From a checkpoint of a small transformer trained on Wikipedia: vocabulary 2048, 13538 steps.
MLP neurons of a small language model. Each row is named by its layer, matrix (gate and up: input weights) and neuron, and shows model dimensions 96-159. Each number is 200 + 30 x the weight over its row's rms, rounded and kept within 0 to 999. A neuron's up and down rows have the sign that makes its largest values positive.
After each neuron's rows, "fires on" lists the tokens most often at its 100 highest values on Wikipedia text that the model never trained on.

L3.gate176,186,204,212,231,215,134,200,204,144,214,266,214,183,219,224,165,267,179,212,163,200,202,177,251,218,178,212,171,233,273,246,248,179,177,166,170,142,209,144,207,175,198,220,293,235,198,202,195,173,172,211,204,191,204,183,191,193,201,176,214,216,235,193,187
L3.up176,180,216,188,221,229,215,176,194,181,191,280,221,227,177,175,230,225,197,234,189,249,216,151,199,216,205,187,208,166,208,219,171,187,222,171,200,244,210,162,230,178,254,141,210,178,199,240,209,162,197,213,152,112,212,190,192,222,245,213,201,177,168,216,227
fires on: " more", " public", "ine", " new"

L3.gate186,163,202,217,226,144,179,153,163,187,232,160,212,208,157,198,168,210,216,185,178,200,214,200,192,160,186,161,264,174,185,159,217,216,227,267,229,238,193,162,156,180,216,176,252,205,228,173,202,156,224,193,198,167,201,202,217,221,180,207,206,192,131,226,269
L3.up186,204,199,222,199,181,197,183,239,213,213,157,242,223,135,159,163,200,179,150,201,250,183,201,196,204,205,189,223,226,204,213,129,254,236,221,234,141,214,170,191,120,187,238,201,180,204,250,261,180,238,220,242,209,174,204,213,193,187,240,173,183,198,225,170
fires on: "out", " second", " First", "alf", "ond", " last"

L4.gate96,219,183,203,160,245,203,178,221,117,214,141,212,199,182,167,214,233,226,217,229,218,225,225,221,215,151,167,173,182,148,191,194,184,199,197,183,172,156,276,201,210,261,196,191,194,230,208,241,163,165,196,162,203,209,204,171,198,217,256,196,159,175,199,192
L4.up96,210,221,200,191,199,207,237,215,125,154,181,253,224,188,177,251,138,184,158,190,245,218,184,162,258,137,166,175,262,233,223,222,188,126,208,191,177,224,231,179,204,181,247,205,195,177,228,186,203,170,174,189,255,196,264,206,208,192,171,171,216,192,196,194
fires on: "ar", "ing", "or", "op", "k", "6"

L3.gate230,220,227,193,182,119,175,183,148,192,176,215,259,199,176,210,208,126,159,198,189,170,155,195,196,180,186,230,211,199,186,197,243,200,243,199,235,166,193,195,171,200,222,270,182,182,230,193,199,212,223,258,169,196,190,159,166,153,223,217,188,175,217,202,174
L3.up230,213,192,197,228,182,183,188,253,218,177,191,208,192,162,204,160,237,258,208,193,220,295,176,198,228,220,196,199,251,242,254,169,269,194,237,196,146,233,193,228,241,213,175,232,225,200,241,209,186,188,204,218,248,138,196,252,204,194,211,241,233,192,185,181
fires on: "ast", "ort", "ern", "ield", "ill", "omin"

L3.gate79,174,186,247,195,181,192,156,198,205,188,199,233,182,236,186,109,210,200,203,168,170,164,213,203,213,235,183,170,210,187,163,200,137,212,200,208,212,292,154,178,186,161,176,152,239,220,173,190,199,196,246,196,220,260,187,270,154,229,244,219,221,203,173,228
L3.up79,219,223,196,130,203,210,211,160,195,209,143,213,151,196,247,200,197,198,209,133,218,210,168,188,179,234,148,232,177,186,177,259,214,258,151,238,226,266,147,162,209,198,185,206,206,188,204,103,240,180,218,214,202,243,266,241,206,211,178,202,177,214,186,237
fires on: "an", "a", "van", " County", "urg"

L4.gate7,222,246,243,174,177,176,229,175,199,282,124,249,258,183,190,200,200,207,208,146,227,211,156,167,206,176,214,194,159,193,179,173,187,174,253,237,247,209,193,160,172,227,187,160,179,215,175,217,224,228,160,150,226,224,195,173,210,159,173,202,151,183,240,219
L4.up7,151,209,212,125,190,202,210,221,200,233,189,197,141,241,252,193,206,144,181,195,233,162,188,220,229,136,236,203,225,181,168,168,215,147,265,195,225,120,180,177,198,221,233,171,193,167,219,224,203,175,188,175,228,207,203,207,222,192,191,240,199,187,251,216
fires on: "all", "one", " design", "ound", "at", "ake"

L7.gate107,182,212,200,218,135,186,220,157,213,169,152,211,180,179,243,211,162,215,223,231,226,238,238,228,189,241,230,197,189,163,192,198,238,204,193,165,196,220,222,216,225,249,163,201,261,175,195,140,156,206,194,184,210,234,192,219,241,120,248,205,214,182,210,141
L7.up107,184,232,176,208,206,152,212,181,214,207,185,226,158,186,214,201,159,276,250,193,250,140,199,219,194,195,218,214,193,208,295,166,236,239,176,138,184,193,262,191,190,214,185,219,242,195,184,208,186,227,258,238,176,190,253,219,199,164,184,217,204,278,181,221
fires on: " B", " ("

L4.gate195,216,217,248,244,175,190,235,204,184,254,215,190,199,164,115,138,213,209,232,127,212,226,218,243,183,207,170,221,203,224,170,198,236,219,165,181,206,290,190,204,184,141,247,288,197,208,168,206,236,209,217,225,203,246,222,200,154,239,167,118,218,157,212,215
L4.up195,203,183,220,185,227,198,214,198,219,214,173,245,175,157,244,173,211,213,164,201,228,200,177,221,214,253,198,186,164,233,170,222,199,203,152,229,200,239,179,160,191,215,252,157,141,175,213,208,200,229,200,151,207,176,214,247,232,231,220,193,174,188,196,255
fires on: "il", " public", "ersonal", "i"

L7.gate269,226,204,172,204,160,151,203,211,167,236,225,261,227,97,201,230,178,168,156,148,225,229,212,198,210,249,176,233,181,190,212,205,175,218,156,139,214,258,168,170,236,174,218,178,187,202,187,183,205,195,174,190,241,199,189,260,172,218,226,188,224,178,198,212
L7.up269,205,178,190,191,177,103,218,263,218,223,217,172,258,174,276,177,196,150,227,183,195,214,181,227,188,204,190,189,169,218,198,194,188,164,179,200,195,233,174,238,193,148,185,235,203,224,183,247,211,197,193,165,183,199,198,293,220,230,200,205,179,172,192,198
fires on: " University", " death", "are", " head", "ation"

L3.gate107,175,217,201,180,152,227,218,220,186,209,236,204,181,211,212,166,195,162,244,204,194,259,196,176,222,248,203,203,191,222,237,184,176,212,217,182,249,228,190,156,238,208,230,192,186,196,196,183,206,260,201,212,196,243,216,230,168,233,168,180,246,235,202,200
L3.up107,183,213,218,203,224,214,189,230,185,198,238,225,201,182,199,217,169,206,237,197,237,185,207,200,220,219,202,194,174,193,242,196,253,203,239,229,199,218,187,168,186,200,224,202,172,169,215,223,188,236,166,179,145,212,222,232,248,205,224,173,226,193,162,128
fires on: "N", " US", "us", "act"

L7.gate297,134,229,222,177,186,196,196,223,221,180,235,230,146,227,89,208,220,173,202,178,208,184,214,134,193,221,198,219,173,225,219,167,155,213,196,143,216,192,228,210,198,192,164,214,190,203,187,264,227,247,181,217,222,171,180,194,231,191,179,170,179,163,209,223
L7.up297,186,270,179,145,200,232,200,164,231,221,241,220,194,196,208,191,161,161,202,156,185,198,202,172,188,205,124,156,185,177,192,184,244,184,246,232,169,176,182,214,218,171,226,146,223,213,190,176,182,258,242,224,212,231,230,157,188,243,250,125,182,196,184,214
fires on: "h", "ir", "j", "ah"

L4.gate54,212,197,212,234,205,191,242,219,167,218,197,229,259,203,219,205,197,167,251,180,225,174,181,194,252,236,205,185,184,224,168,194,263,184,191,211,184,276,184,138,215,201,188,180,217,170,233,267,221,217,244,145,233,223,202,223,266,181,203,172,203,243,201,229
L4.up54,185,168,178,265,190,168,250,233,135,198,221,185,171,206,225,191,209,221,270,174,187,192,151,189,241,277,176,199,172,175,187,217,192,137,197,206,206,245,161,161,208,222,159,192,204,163,176,212,225,245,250,177,196,192,211,178,232,147,214,217,213,162,165,237
fires on: " sign", "ound", " Play", "ork", " found", "ign"

L7.gate74,184,185,171,249,177,197,181,148,183,203,218,184,182,217,226,220,242,151,192,175,199,241,222,225,193,198,204,197,239,171,192,218,188,247,207,185,214,177,200,249,185,234,234,202,210,204,166,180,173,215,146,192,216,183,233,202,218,234,238,159,195,191,212,136
L7.up74,190,207,201,138,218,191,198,176,116,175,201,171,240,183,132,238,181,247,224,218,177,178,194,219,202,191,181,173,198,184,232,178,180,267,195,208,231,234,173,214,198,182,200,232,194,198,217,168,164,220,220,213,239,202,236,170,228,196,256,191,147,232,195,247
fires on: " ", ":", "ill", "ay"

L3.gate109,226,222,181,230,190,251,188,212,174,230,188,196,204,218,199,208,207,229,170,169,202,162,216,248,256,172,203,192,214,243,194,207,228,236,241,236,191,243,210,156,220,162,248,212,227,198,209,132,279,243,154,206,211,175,213,180,175,192,177,184,205,187,149,198
L3.up109,213,197,178,196,241,196,221,208,200,193,216,177,190,206,223,193,194,210,180,200,192,195,180,169,176,223,233,205,235,239,249,162,177,192,201,211,200,192,243,222,160,196,203,164,189,173,232,167,223,190,190,224,146,206,199,209,170,173,243,196,154,208,183,177
fires on: "ov", " game", "ice", " song", "ess", "ory"

L7.gate157,178,208,233,165,198,160,152,217,197,217,193,162,166,163,181,180,194,136,178,147,159,205,201,232,167,241,151,155,148,258,199,274,156,186,226,225,239,231,161,170,189,199,199,206,193,180,196,196,229,198,163,190,210,238,152,203,187,163,168,200,154,260,207,196
L7.up157,214,190,211,215,191,125,159,190,163,192,221,223,222,143,185,232,197,165,199,208,207,195,193,196,221,225,168,179,187,186,185,297,163,208,207,225,238,223,191,168,210,228,213,239,206,181,192,191,209,173,192,232,176,218,240,200,168,214,206,191,190,171,220,199
fires on: " music", " var", " Russ", " Music", " based"

L4.gate150,243,239,171,179,219,145,192,214,202,226,186,199,157,180,235,219,163,220,184,192,181,195,161,246,195,158,186,194,184,222,164,154,226,178,200,136,174,152,195,207,169,185,190,235,205,208,213,203,199,211,191,233,194,165,128,197,222,199,150,164,199,217,184,189
L4.up150,210,208,192,263,165,190,120,258,189,174,181,204,201,210,211,169,190,238,221,168,194,196,210,192,197,181,181,196,233,167,187,244,233,172,227,160,159,183,153,176,211,178,164,196,207,175,244,243,244,241,186,225,182,203,184,216,159,189,187,227,199,189,236,167
fires on: " b"

L7.gate187,229,202,225,212,209,152,206,224,162,194,237,186,220,182,219,217,243,181,223,149,154,256,223,209,245,206,140,175,215,128,272,223,176,254,160,188,185,205,205,241,166,242,197,267,219,141,152,217,197,197,219,177,190,166,155,188,149,232,193,174,209,234,267,205
L7.up187,222,178,201,261,197,180,211,191,155,209,222,193,177,215,225,163,172,209,186,134,166,165,254,192,211,169,180,154,168,151,230,153,175,125,202,194,163,217,136,221,178,220,259,200,226,179,193,178,223,215,147,183,186,213,244,182,228,196,194,202,235,171,233,181
fires on: "en", " No", "ree", "ven", " no"

L3.gate213,180,206,195,181,183,123,185,212,160,241,218,160,174,188,180,183,229,175,165,197,237,222,226,194,184,263,206,168,203,166,190,200,184,230,241,242,233,214,214,178,146,197,220,175,228,159,187,173,209,175,186,243,183,223,171,227,168,222,169,243,164,260,213,237
L3.up213,221,184,189,217,235,177,184,164,251,221,169,222,225,170,196,234,211,209,216,187,136,232,184,210,218,168,213,236,237,191,200,170,182,228,197,193,207,214,218,196,214,197,198,246,191,231,197,183,156,183,205,219,132,188,237,217,218,226,207,243,209,190,195,243
fires on: "im", "ial", "al", " up", "ive"

L3.gate164,206,224,204,176,259,147,172,222,165,189,215,153,235,186,211,201,199,191,164,173,191,175,195,132,151,218,193,157,202,244,198,221,201,229,210,228,238,210,181,234,166,234,175,164,227,237,202,197,222,248,186,193,183,192,189,161,179,152,165,200,169,208,203,223
L3.up164,162,217,228,233,207,182,148,230,202,184,243,208,217,196,241,180,249,188,177,167,231,189,164,193,195,228,231,206,192,201,172,168,171,191,228,228,240,254,148,218,248,223,150,222,207,216,186,165,189,171,156,192,171,182,230,207,164,190,182,243,156,221,224,218
fires on: "ative", "ual", "anguage", "ement", "ision"

L7.gate113,175,170,201,127,201,190,224,192,282,197,223,261,243,184,243,224,263,211,211,224,233,235,190,174,248,198,225,183,225,197,268,149,252,216,174,245,181,231,161,211,209,201,155,226,197,157,180,161,214,220,186,235,200,162,203,188,228,244,198,233,178,233,184,218
L7.up113,143,213,199,231,198,222,195,175,226,172,235,235,176,187,194,224,159,216,166,235,194,175,201,203,283,145,177,161,158,149,191,246,206,270,133,195,193,244,191,192,174,230,206,202,229,189,161,199,155,223,244,209,213,222,197,167,249,234,227,210,238,164,214,149
fires on: " New", " Sp", " qu", " San", " Part", "stit"

L4.gate81,182,212,246,217,173,158,173,203,138,186,206,169,195,92,177,235,169,178,189,143,210,197,216,207,179,234,173,206,183,166,184,217,193,233,197,207,255,218,192,209,281,177,226,161,183,187,226,236,201,172,203,252,161,206,203,212,230,180,200,204,170,261,265,182
L4.up81,201,190,170,218,204,183,220,250,165,197,176,212,164,185,217,164,221,237,224,154,148,209,228,151,196,197,176,204,230,212,152,192,236,236,153,172,212,213,214,178,198,191,163,195,177,164,224,159,181,181,214,227,131,204,190,222,201,188,167,206,223,238,137,201
fires on: "ish", "av", "land", "ion", "way", "uss"